Weights of a small GPT-style language model, trained from scratch on English Wikipedia.
Architecture: LayerNorm before each block, learned positions, biases, tied embeddings.
Training: a variant of Muon for these matrices, 427M tokens.
MLP neurons of a small language model. Each row is named by its layer, matrix (up: input weights) and neuron, and shows model dimensions 32-127. Each number is 500 + 25 x the weight over its row's rms, rounded and kept within 0 to 999. Numbers have three digits each.
After each neuron's rows, "fires after" lists the tokens most often just before its 100 highest values on Wikipedia text that the model never trained on.

L7.up464:477509468462514531488481494493516492476464497473536478522510538542541470507496469521450484469482530506489529551511538464533443507513498454446507548489487497501510525517503472446492493532487498470494482481490511507504522505462528507501504432477490462562514519511480524496530492487528492472
fires after: " Br", " p", " P", " H", " per", "it"

L6.up46:495479504487486497524484464524516510496501497520514483490546524495533466490481507490503448486516497484514514473485505543427518476498540465431517497485494499488474490506443521475501513548492498490510521497514517514497491495498517496503549475479514480531533478512517500488490464507524525490
fires after: " B", " And", " b", "ob", "B"

L12.up311:523487528557479477520544509466524514488507518524483482515538512466519505504508481485511497503487480520533493495487514506491463516516526474480522500485532479484512523458483487472496541459479514498466516546513469517500507520485531474484512505498493504500519531475477458477494487471508490482
fires after: "1", "9", "–", "0", ".", "|"

L5.up321:490501488486463516572468490519494460481502465467526490519514491486504504499472496479480516501478503516533489489521498511523470534516489509487471512518507573492484513488474529481508488520519493480516503547530502542480532474463508513481494509523509501533473493457593483557531536524519491477
fires after: ".", " st", " b", "1", " .", " h"

L4.up45:535487494503476509484490483502488501440496497492519506506488544509485526543512475505451522512533495514516483483468532542460475531517493472496490491522447533476448481507497475511466489486501540499518477459461486534483488482461473504492500486501519532493516456488508502494463562524493479500
fires after: "1", "2", "6", "b", "9", "5"

L12.up30:482499507551511537510497523493499472488511519525517485505504484477461469452440518480468506487551533519472481506491511554474490498513483503510528484510540491535472497505493471527537487445540491505514464478525546493523488555497458498475521490496479477473493501469525504516511471521494530518
fires after: "2", "9", "0", " v", " ", "1"

L8.up259:486473497508504475497497485501487477471504524513474472507497547471528486499480556525503499510480482461504497461537504497480488469506509517478487501527518518463485530519492464507526499516537480506469549454556541531520513514499495467479476530515483489472470508507494494535497518541488505527
fires after: " c", " ", "-", " con", " r"

L4.up321:521478475501479520502539521472456489575500549489492509503542488492438519481539502507488468482555526546515538494503509477482509516480480482516478563491482494464508526521494490470500502495523502478530472494469472498548504472484488499487472512517495508521516511517486528501476506506512468520
fires after: " s", "S", " S", " J", " th"

L5.up485:460498481466494488486531479507475508501506505475502518470523489474478500548478480529477508496472512539478497492504462497537501499525488529523507566528558507522489487470443492527504470541505481474435498510513487487511509470508547478498428477486469535538474515498531502524527459507452537552
fires after: " U", " L", " l", " Christ", "ur", " Sh"

L2.up503:503467458457467500476490493529529515481476496494539479476511485514495500495541496478483525494502531535449490531535520525492545474512525550487530527497462504492488491525451544466531479549539473473490471475494484524517511540509482500531515492519487478499493474571507502497519515493519486484
fires after: "ac", " c", " C", " res", "a", " m"

L8.up123:520497479496504482527487500454495466499484498490563508487474518506473508526556524466472485536486517525544515486513502489471466517506508532506500523485461461485533443485486510502476520514519478466521535537523450497499516474513505489466546484518511502510439546512536512468479453512509505538
fires after: " ch", " b", " Ch", "and", " j", " M"

L6.up31:482537497510493505527462501552487516528492458502524491519467493544459481461468510498470477499490544561464498483511491490513436524501480511476474527510536461493509498474467524523516466530485508496494478513472492483510498487475491487485522501491482490529518480508455500483527483508501537511
fires after: " d", " D", " l", " dep", "D", "\\"

L4.up567:487538502485457496479528538500510505492476513460490488490524467470524523502528512443538534493550469489435492523487510506547485495521514486478502490492468511498500498507497461515460489535463465450498500479489483468504519527501455510537496490520484551529497518469473507491499459515509512528
fires after: "\n", " s", "|", " as", " the", " t"

L6.up0:473481565482543480516540491464492540527525505493544467487525536501511530542476494499505522499468525491510505473509464499451496526505525471485560516503475522525489501492522492500525509472499502499478524495451520488525454502494510486499514478490505464516518507431491512518504510523514541485
fires after: " f", " O", " F", "ce", " t", " P"

L4.up188:517512475497528519557522505496484462483464521481507520486524491481549527454491513512499497526445480498527494499517490487473482452462476505487495477482457502495528504462495515523485473506488526514475495553488444483456476491499510530494512532480515490480527524466543481477510488520489467521
fires after: " (", " de", "-", "o", " "

L4.up184:507491558469516522494495524495493505483486498482522526509526447524488465503525461480470490514499520495505409498519508538509535525472483480471465511547505493484477494505472501485526530516487485462478499536495484459508480526513533477501491487520491477449459458528538500453482506530496525487
fires after: " c", " K", " b", " v", " C", " V"

L4.up425:523513487500495472504500506479519482561503538477514477516496498511507484503508482479516508508477489526496501512519510514475537515514473482493480518497479534487560523543512507487444508540510525524493524457481470521475508483455526549450521525495491455482440507501494517503501506517507466485
fires after: " pre", " sur", " ex", " ed", " m", " s"

L8.up45:480503479506531518486490510508503502459497495548487468518575500483524539490485470475510452472491498507512511490486540512539503507531550539507513488500515493480463526473450465502499433520506490531445466504476504475531490476497505496523512490489492503505483457547543526488519469536462509532
fires after: " W", " w", "st", "ld", " g", " G"

L7.up206:507525516492498504482476494498485542489509528499489475543495454489466483486464481459506485509543500516514458475543486523492437500454497474451501528508509503510533514475551523479515507497513502484502521514511459504517489502516528467505525509485458505534469518473520489476528531486504528469
fires after: " v", " ch", " V", " Rec", " dis", " c"

L7.up436:523484466458531519510482467528526493472478494492540486514502491488527486524526485480507527477472522547523575541503526553491475442495514474455499540499517493503514483519478487484476479500519557517520482470535516494469470518514441479487504519476493503509428550550525507473520510461532496447
fires after: " to", " can", " con", " he"

L7.up111:489533518471496478491511475497519514517463431491525521517511507528488472494518517511509482513530519482484487508468457525476498474500474495438570498472500521525497514502473418509541480507506505490491524510449481486475542482473456491489499482482498493497535535495535493526512476451507515516
fires after: " ", "4", "2", "6", "3", " ("

L7.up370:500464523536517477470482481457508504480506499495515481530507499510491484469502516496485518513509465486523435513510504465506474506528554500460540493493531529514520473447513466451556498532509492466525515491485503461489489494521487462466506525470502481500523493477473460479486482483469450527
fires after: " ", "otes", "6", "3", ";"

L8.up227:512501497481485513474492535489504477462489486517518530483511469543487494527515498493551506471474465519463478516457473514528522474521516503473491528477513515518546498517498479511495467528464490499503520518512482489524523487497494482479540517470482506506491550505456492503509502509576489499
fires after: " S", "S", " n", " E", " as", "a"

L5.up319:445447482502514512461512552479468505530481520518477469533511504551482500508528495527473431487501511485490518521513484503515466475483441532521479490539471512544560495471461510533515506514500526500485538475483516476497479535494541458516499482518486487476483455482500504474506528508531483494
fires after: " l", " sh", "-", " L", " h", " Z"

L5.up127:491519495497496444450500532480526455496465523533557492530492512494479485488498507483485504497518502469501518536510498508557509505540513463450481474490474508475481523530491468520477515520495505498485510494542471522513541521473510523509482471481501501516476502498526492526490521513520507551
fires after: " M", " L", " J", " j", " R"

L5.up356:491522518541482497473475495498475503457477522452500525541498493477442463523505478522480475483519479518498485499500519489497504534536481487529526480501530484464507472515476450472496509494459518477491524526477531504457505453534495474474498486515500499514519541511476471509447514531518508480
fires after: " D", " pr", " L", "l", "L"

L4.up236:501511446482482512504438477543445501542509497485513496493484536495479475468479505499510475526507526522516505509539482500509509524511522517507473522572512493561504513494428537524504508506450454512511500471524506471535453465542515500493508499496445485478523529492511502528493536541460512454
fires after: " d", "od", " pr", " D", "v"

L7.up319:497507497505459504500519512532497501527486481504521485492559465492488502468529494509507498514474482498469506497531521481502487485519452469507473493523541547515527554515507500461498474477511439502502548495525492510528522495488517468457533507454506479531512525484474510507482569530483456497
fires after: " b", " B", " f", " F", " th"

L4.up499:463524478524494504515506527461483507518521485500544528482510521514458462491486484515526517459512473514505503513513493501548508497519460478496509528484469485504503493452526507451487497490522504503505508495510512507479510462495521508496503499469506536505539516498480527479539476500445456507
fires after: " s", " S", "ul", "an", " D"

L6.up265:531502488492502478517513557511489464489470508522545540532522451507486472470530485499477496504521479518475553498547525545569484506533494505479518511458442464528491491517488525461495525541464468515501511522529466483499491508481509496482504509556503482510436494477481504510499506492508518510
fires after: " M", " l", " j", " Phil", " S"

L5.up69:493480537524503506495458507481461486500497552493502482543506507495511523516501477517513424471489488498489465464523493495504498495516502478530532539492484517564508516508540452502499490482498494496523512497477521489555484474541446488493457484517505510460499515491517491508507493555532494472
fires after: " Y", ".", " U", " W", "-"

L7.up190:449485521490516527496453507523508503529469509535480500458547513492502467551470511532438518495519519481473438456504522484494523545528548528494486481503522524501482478485484511499509504509487518484518501494560506532502481498514514481509519534508523478513487531474488500456449511456458434491
fires after: " ", "4", "8", "7", "5", "3"

L6.up552:496460482496518494515508524496516524492461542496518504485508505515551479493498509507500525512498479470496472462543517493471455482507495504501469480555508518483507507474481528512532482488477464491480509472522473505504470483484502489508517510466493456547526522511520469451485480536496484529
fires after: "-", " de", " c", " re", "°"

L4.up452:537493500538523477526483457447493529498537520522509484472500480509518522493500476518467520521489525510550509490500495476506495481503513470483492533543499489513508488490511507470486499521470506496435533461466510539474436524496483461526503467484511486552498513486534525503503513504480495524
fires after: " New", " F", " Fran", "o", "orn"

L10.up259:547549539500526550473492503450490542438502498514514483498514471500486512477474525500463516524502540495526490526464509527470481470493504482525511478503536490529479496497492500511508483496468542470560547468530536469527525498531491493516472505516489484525516479517520487486526470460537478516
fires after: " is", " |", " sh", " t", " P"

L5.up483:487455506516497523479497518505472485523446518481513498492512473511495531477515462508512450506508486498508466465485513509511499482503534501477536476519504521511485509546488499527518508497521475462447491519523493531454524511524508483496492526496502477564527517529490506498508544517518527483
fires after: "re", "o", "ru", "ra", "ri"

L8.up174:518488491507547508483492460477515504544518508503485507518504509549525502533500472482479479520491506496437505473511494535463489513470529469462490446512484495533506508483486523493454556505542527453481488486506489515468515457515515523488520510488517465512529506442507476509503500526507522505
fires after: " b", "2", "o", " T", "or", " B"

L10.up11:566494490505501483467505478527504487486495484490516479473497490500469509507497507479530469523512511455506437451552513528512504488523501525493486489483559473512483494470488531507533499501518508513501546500539568477497488487485513469512526489485481492486474489465500523467517495497462467472
fires after: "-", "\n", " P", " |", " Sp", "P"

L5.up492:484512524518536492478510512478486488505490541482499497502503554477511538505512502501431465491503514501531512462538479525507450490456532547473507505491518491491459514478505505516532475474487478503517483474477505537514487483547520513470461477482481551512512473491485505495557496506436500484
fires after: " P", "P", " Sh", " p", " G", "G"

L7.up387:515461458534500514487559491477520466470469535525523536496494517525467471474494514491554491506517456474499577526494548515517502500506500488501513467492507489514433481475467516475515522479497505500470498474550474499519495520508546474538478495506461518413504512515484492458481510525523529499
fires after: " an", " M", " J", " n", " ev", " in"

L7.up527:454496517503484512488476537482483487510505473454519467490475461510518479460451500513473500504510498505504499487495492521505513464485495453504547515503494527550489539467517455486452539510503543504480504477432499493501480509523521508485511497499533488499508535512514513549511478519516552487
fires after: " U", " O", " N", "nd", " Y", " +"

L8.up410:520503494532504509496515486499515511522499498464507513512474532512470460497528468527538496533486487507487467498538501483516515469496463485437467505474442517523493484470549486515511514514501496506507567490508491501526458500481494545475485483471502481523509528450520442492497529521507494484
fires after: " m", " M", " comm", "m", " ex", " Comm"

L12.up49:515499499484481522511468510505489480492500513475524451495501541513477552538489431483516536528523487489533511491494540541501528411464495522454527476459515440513488495511471510493524474511516550491489504487487553500508479492495519473534505526513492462523513523487458531516494495468534528501
fires after: "\n", ".", "-", " |", ":"

L5.up160:499490487501467509465485514484465482510493520499480506504520516505516520513505491477507489506506511512490511491515495563540495495488538546472498541562525522511501509462479463523514497507482489490478539486516502499510483492516476497490472468538464480532487514464497486515478539548524445477
fires after: "\n", " F", "-", " Th"

L7.up498:513546470490513529536492460532529478507496485513549450535510482510470500489481484501477492478490519537496496493453520510492530519535470518530481450516491519497507546491485484510528499544506508464457468500478495469508465504483513550515495464475509498480510453480494504550475473539498475495
fires after: " ", " $", "1", ".", " −", " ab"

L7.up154:530500532464497486496499459501506512514511507518535502510522514517491494449486479532510495537519451489503462537528477541494455541513523487489528525563511512519514498486482454514512474459523499518477478463488533499451487521531458497486497477477454521501555487454494518514491506524476507507
fires after: " v", " D", " V", "nd", " "

L4.up202:504523557526505481506517525527462451510471530484572534509549505530476537485462557518513457498496487488519546528514499488470508552484543507509526529521492504501526514491500476483470529512513467476542517529504498499495520529480501444475407480490455504525507474502505494502491492530497519522
fires after: " L", " Br", " Bl", " Fl"

L8.up343:481503499488533528508451520482465526506524487508460491553470513482487481499543541511574536447455548474475516484508507543514485539520480487431494484494503472504532520497474477495481488495503503484466492498493473505475531513480503517478502532507553509482457509511513508501503561489524494500
fires after: " S", " St", " s", " Re", " re"

L12.up304:490476477499478504511478485534469482487500520476554482533530512486469514527527467450510470493492528481539537489527461473458531547524481474486480505495483498517473509462508533523496501492494493474463545484486457549544470482511497538477489460493515495487534500464457511499504541506499493501
fires after: "0", " ", "9", ":", "1", " s"

L5.up131:492487499465520450559479488485501477489478466496460476469500495496475467527516503558538484476477472500511510499507542529519514486517534493515519468486501544539478484500540511486466494531460533485483508505482475501502519447538498504479476528530528506515562523468495495500507469486509493502
fires after: " N", " In", " on", " On", "un", " D"

L5.up128:485485491503518467505515485513508514469507489508490445503504492477513472490495459517507496505468513508500485471561467522476466479473488470502531446453484478505518498525487503508474515559492522481544495496515495479492449507524499489510520540508520495506493503492476470490491502483456494480
fires after: " K", " met", " M", " T"

L8.up230:488463505457501506494515526500530465503496479494503503521511472525501504466542531484453500507508550532492491505465515514524511505540504557546495476488478542501521523478475473503528472494465455489515550491496493506480513548498490510529501487455465504502495475480495464513525474512537493506
fires after: " C", " c", " L", " a", " m"

L6.up318:533495509550472537527489510495544508508557530509496538511502513505499426505524473498536500540499523522527491510517492484567516473430480481517515465452491514484502491516455506511508499483512484503479494528489536494478479561448508471506515473487534447464515514496501470492494511502514521485
fires after: " m", " f", " F", "m", "av", " M"

L8.up14:464538460473494482515519511499514538452484517533498504525506517464495482533490484515539459457478552507492511468475515477463485484505557502461488490479484471504523508512520517517519481486495481475523504506486505498537525457550571500462510506479490499494497519508505506497479527484518518445
fires after: " P", " p", " C", "op", "amp", " c"

L10.up367:466520466509550487473514531503502477459495509473501498528533519487549512523477528502499502502493464482426496519486481493502533510534517468522505524464500533489502494519493497502507497523494496464510488525496437488495492514496524485469525499510497553519487516492458499484515507507534523477
fires after: ";", ",", " ", " |"

L4.up371:517492517530489496469506483515469480479498552466529521491488502528505501503491460504480460512478497507530510515476531466527484511498529471486476462484510516499501472527504499481489473482517487453501531518526551488485494558532503474469521464513502486469491514506485532482493561515520529503
fires after: " b", " f", " B", " F", "F", " G"

L7.up105:470494512460501526465456547522525519474454506526491517499510506499504501502499478550483483509455488502479543491492497493490498521510557521537490491544516536516488503494519555521499473497532492490494541511518524481496477542506453535494470488481441469489459521524483454484537500487466454491
fires after: " ", " f", " F", "f", " c"

L6.up380:502440458476451518474444506517468475502463479518524496472473493485504511507440467503493473504468482535478513511508506531427536528481503477497523488554500473506482552497529485528484542517510494479481486476516511530504491503508505496483465500501491486490530517501477495512544492503503471466
fires after: " ", ":", ",", " On", " on"

L12.up233:537484475521459491485466481505482564461445498499505521495546515476498523479524467488516521515520501477469467511486523488512485506460465466480533440509503545498526522468486481489460482552497479513486479504507557515519500496484505511460459501477475551500543494497510489511488497491498516498
fires after: ":", "-", "1", "|", " "

L4.up478:517493528501493483510513492483482509478502498490515504483498434472511494435511469485514539494481480473505504489537476500486523466506469510461484484529477516504517508482497475524463514516492471528528536511442503467457518514516484496496436531455513519564511546523444505486479503509541509540
fires after: " D", " L", " d", " K"

L6.up74:454519482467509501465535530529516471514502501475459497498504484485528510470547444491512432538506520544494446470479529507492517517528507519459492505524509491516492481522475491518526483483468479505507507482501492518484476540485481513503468508507505488512505484477511500491482476524461528504
fires after: " st", " r", " St", "ri", " R", "ru"

L8.up260:504501520509496453509495505464500563538539508511527447527512513469488507500500504502553463509509501513518469486503523532491505538426525469453514486476500528470455466556485500529496485454484504455467498475540472474516511520539506509516471487500496496513480476467514488518503500495535505491
fires after: " o", "ro", " p", " P", "o", " O"

L10.up123:532495489495489492516475531503513418474539514518545518546499521512499512514494495476479413481518533519500504485481524476499488540482499481522453530499505514533484512482459509520487491519518481489489475507445513537503503502465463522506457466479487538482522502547496466527509495506463490525
fires after: " New", " L", " F", "–", " B", " Br"

L4.up398:493476481494557538516500482490486509533482499550500454447525521503496536460478481533495501494445518462431506462509523503465493478492493518479515463488489500498526482497509535505493496511496467456454488525520480509515481530487532489530506533494527504510521495511445520483494486480466505485
fires after: " K", " t", " T", " D", " k"

L2.up533:472510496458484518479517453491528460520456490495497483527505479462487526490514514498520513508528492479483478538522517504516535499556482524512526506512498541472515520506479491455477481511440484461476507507575500505494497524489493509536518539524493515516527498478585504502503483513520497488
fires after: "\n", ".", " life"

L6.up490:547482450479489524517525538509520518465499530491506485540519544466489489481485437492438456509481536501528484486478490523477469489457502477463522501477528487459516494519499486504481478517527505473498517467472485503513491485511525459503447483513482488542496519486483527449541491510490507478
fires after: " P", " p", " W", " att", "cc"

L7.up12:503463509501504502498536508474515505528478480517487521512486538524473428497512472474519491505535433542486570473498541507527485525514500497483525506531491530496506504484521514482534511465489459495507516482516516522512511499497477484485539480492475476466485481535515498549496519466500505514
fires after: " I", " An", " an", " Is", "m", " E"

L12.up456:471493505523516485488530497496481497487482457467530510533501498478510489490500499525512511498537526470517504548510502440527474556505524467498497470489484523503541486506534489483525494489473554477491523506471495508526466459480499456442459521528535528503522463500502530501471501479481456468
fires after: "2", "9", "6", "1", "7", " "

L10.up211:506530535467511492499565480512498490469553496531525437484469477493538490469494526528430517550464532475435498488530491501507531521527542483495494531448532513495485524485496424491496440502454517489467484480486541504509500502515509524531500509473506520511508541500532503505498498507510521488
fires after: " ", " |", "0", "2", "1"

L10.up304:469528479508484478525489488525509497473509502496514448504528518443518460474510513461487472489459502539523503437508535463493477507520515475556484512463510563511443548477500506507486466504514477531469480515474507490500514482501506502499539501493503491534507536540480446500514528497508463515
fires after: " f", "ad", " F", " did", "ld", "st"

L4.up177:520444495519471493485501516500524457524491483558498508558509493486493461478468505483497483529512511516518536475533522501517475525482511468490508514450520529503464500527513506450501492497539481526468510484530470503520498509501515534520475480498455489470513522485522497497492529466506500492
fires after: " A", " M", " a", " An", " an"

L8.up446:533517470479456487515465515490490499448467491528516493497528510518504495511523479471493521466494541537459466500518497502500467532498499496527497487495518525486497537513476515548510454518515538472512512492505488501481470541482519515516502494473526521488540462493513456515490522505500476504
fires after: " ", "1", " |"

L6.up114:453494510507509453508516542456495507508515502504527498483476527501498470505494470475525467463518465500498519481479524490525504461506464469506518455433518470508514518504565511524488484492491472522511480496517518529520481502464523495506516499485481515474511539512504475496532480498525459514
fires after: " S", " s", " ", " e", " w", " W"

L4.up15:505515524497470509517494487484525470489437516491447457503470534484495481546526513536474526507529440514511495425503552540510511511501517545454446476482480540471533481515546511493491487480499513503492510511546521485512455492499528523487494476513499509517510493470472492502499515517497496512
fires after: "-", "1", "0", "3", "5"

L8.up558:502509495501529461510463512523485469504502528464512467499468513505508545531496490490514507532540499461519485476450502480506504520513496450448472519464487476463514463524467499469484480510482514499507475493518537490469521495514488509522546540493485552490502529500495539503462478483513476490
fires after: "s", "ord", "c", "ts", "es", "it"

L12.up151:460540521532470498547498484508509508519529485490482505515501530497496469496486549494490468505507482454494449514526502472498507503524473509502512470511491508532512527505515530530523510471526491512536519485537497461536416483473491518493494481480515521485501498504536501539511563555508469481
fires after: "\n", ".", "-", "9"

L4.up484:467517499451478525513474501455503501487503488502494480548502507553511509512503462499472486476486482515511502457519478491514546530502459535537457520527466558519526498467480496513498453511521512468437494486512516507501525546498474483481481451531485501545518520452507487501470477517497511510
fires after: " f", " L", " Z", " W", " F", "-"

L8.up441:496487492497495471520433519506520480498506534501529475512481488501469466475510534519520520537477500525525544573559511504472508474443480516512525511441489514536500511502500512507457534499493542448472511467506512549495499550502525494485560480506478490445498510474538463517516489465482493480
fires after: " M", "c", " m", " Mar", " ac", "amp"

L10.up377:500540505484487540507479527534491483471508515502508492530502510519516492493504512473482493521468489547472513500483504551511490459499515547523486465464526479523508525494447500477478531460549486463502516483558564494546494514493480476509534497548502493504467493516502493510511448521509532433
fires after: " |", " ", " o", " t", " U"

L6.up392:512450514495480511496514504451521494466513486539533523502427508504468509494532505537477504561503485453517500480481510478506515540491533455482474529510467524504496502498505473490535483516482538487509525480493520507488479507497489498480498496477564494522537524505504474467468560490492495519
fires after: "2", "9", "0", "4", "6", "ir"

L8.up506:459520521497514542511487491515484533476498510534543504493478485528483448480507509552502512460502529504498505433511497483536472497487460516503571538523513488506484519454538442488478524505519528502470528536497481458551444499457475459503481510463505553498501499479484482507488500486514479497
fires after: " V", " F", " Ang", " D", " cap"

L8.up440:510507504499503527516458529496487531529515484494536535475488505496516490483497474486465500521504515527535506473475517492494474473505469509484503475529505519484511486505460509523491492508510485506488497509467525466517568464497498508536535513491499428542491545555482487465487481563452470495
fires after: " d", " D", "d"

L8.up363:446474494501526467518507508497479482513538516498572468478513509526454476503512517470481475452524476516502506510487474522536506465488463459469529512482522495474465524519507475511486531539525519516512517513484487504523512490487540435491517493499454547525502494494480510490487511532495518522
fires after: " B", " J", " G", " V", " T", " F"

L12.up475:541472457483474513477484478546509444510479536485566449465451529506514524519499499513532505499489500503497517488480519463483558520473451518494547524512523429508471522491509493510481535499516473498493521489503537529495514491495506496510524464470494479493500479461506523538535528512528501480
fires after: " ", " (", "1", ",", "6"

L5.up66:550537495475508537493482495504491507507549448517538521479519506526527467502485491480540495498497515497475522494480476507527519515538484537480537474483520532488555465458467477512486511507481525455510502525452483458507538439519486488478436508442513493529535524517465498493522526523511468542
fires after: " d", "el", " D", " S", " s", " as"

L8.up428:484501473461480459480480495502476504512472502467528515535476504522498514498506513504516460504502497456527484468605541492505466546515488527500563493524498510489522522488482478501494508505522523486494545487540493475527510473490493480531532492536492494507533498498530508507472480497580465511
fires after: "\n", " \"", "==", "|", "age"

L8.up496:481522489537491495525466477513495508431517485507503470531501547506508519523497483486536475517495540517540493518463514476482446565473493490477500539500464485517515493488479509523504477481469530458447493504555515506517514563519529538476493533453468462524499490538521545517460505479508452498
fires after: " p", " ab", "amp", " ob", " P", "c"

L4.up101:529455508465473497477497492520500498435448478521506468500515458498509485497517508459471476536498491484517501509502509510490419514502502518524481480499501500505499486507455530534488494539506463516479529511485535498490523513470500522531517544506510518503511507495450503530499475529509511497
fires after: " R", " L", " g", "arl", " r", "al"

L2.up66:481495480493483561485456515463491507532483508524507490504502475497493448500463460442520485490508516488538515477485487482510466490484508479514474481553511506514508542502467468519514493526492481506520490550516522470425490500499489494458480502507489538511480476466501483527526466517541511478
fires after: "'", " wh"

L12.up351:498542513528456508477497518469533470519514479453484484527441533509449458503510515533454464532532509529492482543515510504513514521480462494479516477493470514493524502521504491504505481514517503518481471493478529459549461481502496500517523519474522485485497478512525539504476468526483445486
fires after: ",", "0", "\n", "-", " "

L4.up283:506502485471532498491500460472515543500491498475557501504523538514493523535511493492510521480546486479464488506528464476487502486523485508487534526465487517529472509501471505503534494527468505547486479496473448502576531489523543516474524547473526530477498538477468499494490465524492497480
fires after: " S", " pr", " s", " D", "inc"

L7.up402:555501490486485505516500506499515536543494506484496486477494472515499526483520506482556536474511488500488550528503533547529525518516478488483529545486504538507487480486465513465476515498506504529487474488460496506511522508509494503474530547514497541512501491520487496548505523478531479508
fires after: " S", " s", " Is", "us", " sur"

L10.up253:532499491531497486468492502507503490489514483467517460449528504526493483505507491527476471530501549502501544512509463532501484543516478465536496530501512490456522510503442495473463557475532502484505524482499477481507548481524505495533511485488517504513542486490492495517483518494500473488
fires after: "v", "ubl", "l", " v", " leg", "el"

L8.up112:530486509516515504487488486468486499510559467512469486499494533501494522523448513486500546509497479456518560486497514532479486493517491491481488526501506501485487517524506504490527510530498509497537567507454526458501468520483491484489472499520496502514526502518531520555483489485506485507
fires after: " United", " U", "orn", " New", " Austral", "at"

L10.up4:549501480506466511489544487464493508489499524507546466508550484514497525475486488451528507478512507472485429429529518468510467521515504516502539493485512454509467544464473503490476527518472514465434450489515505507468499500467516490517518510466517515518468518502498548511565522484493491481
fires after: " |", "-", " ", "9", "|", " P"

L4.up104:495466489491495549496502555497532457497524500497515470472462517476487491494520514528504521522494506466476529487508506502481462480507480535483470472511505510470522489489465514486523506527547480495512508518503536539546522426513499532483524528506483499471534484493464514557514488570483488526
fires after: " r", " R", "ou", " Tr"

L4.up440:469477483531492517469501494480465528489471510528537491508516487534524470496500499537524474543522530538521519490523462491531540541499499539489499514474550499509514416518478486514488512484494513473449497506541496491460495529462505471483488505471483535535488538504501504507484507505478518521
fires after: " L", " l", "L", " D", "l"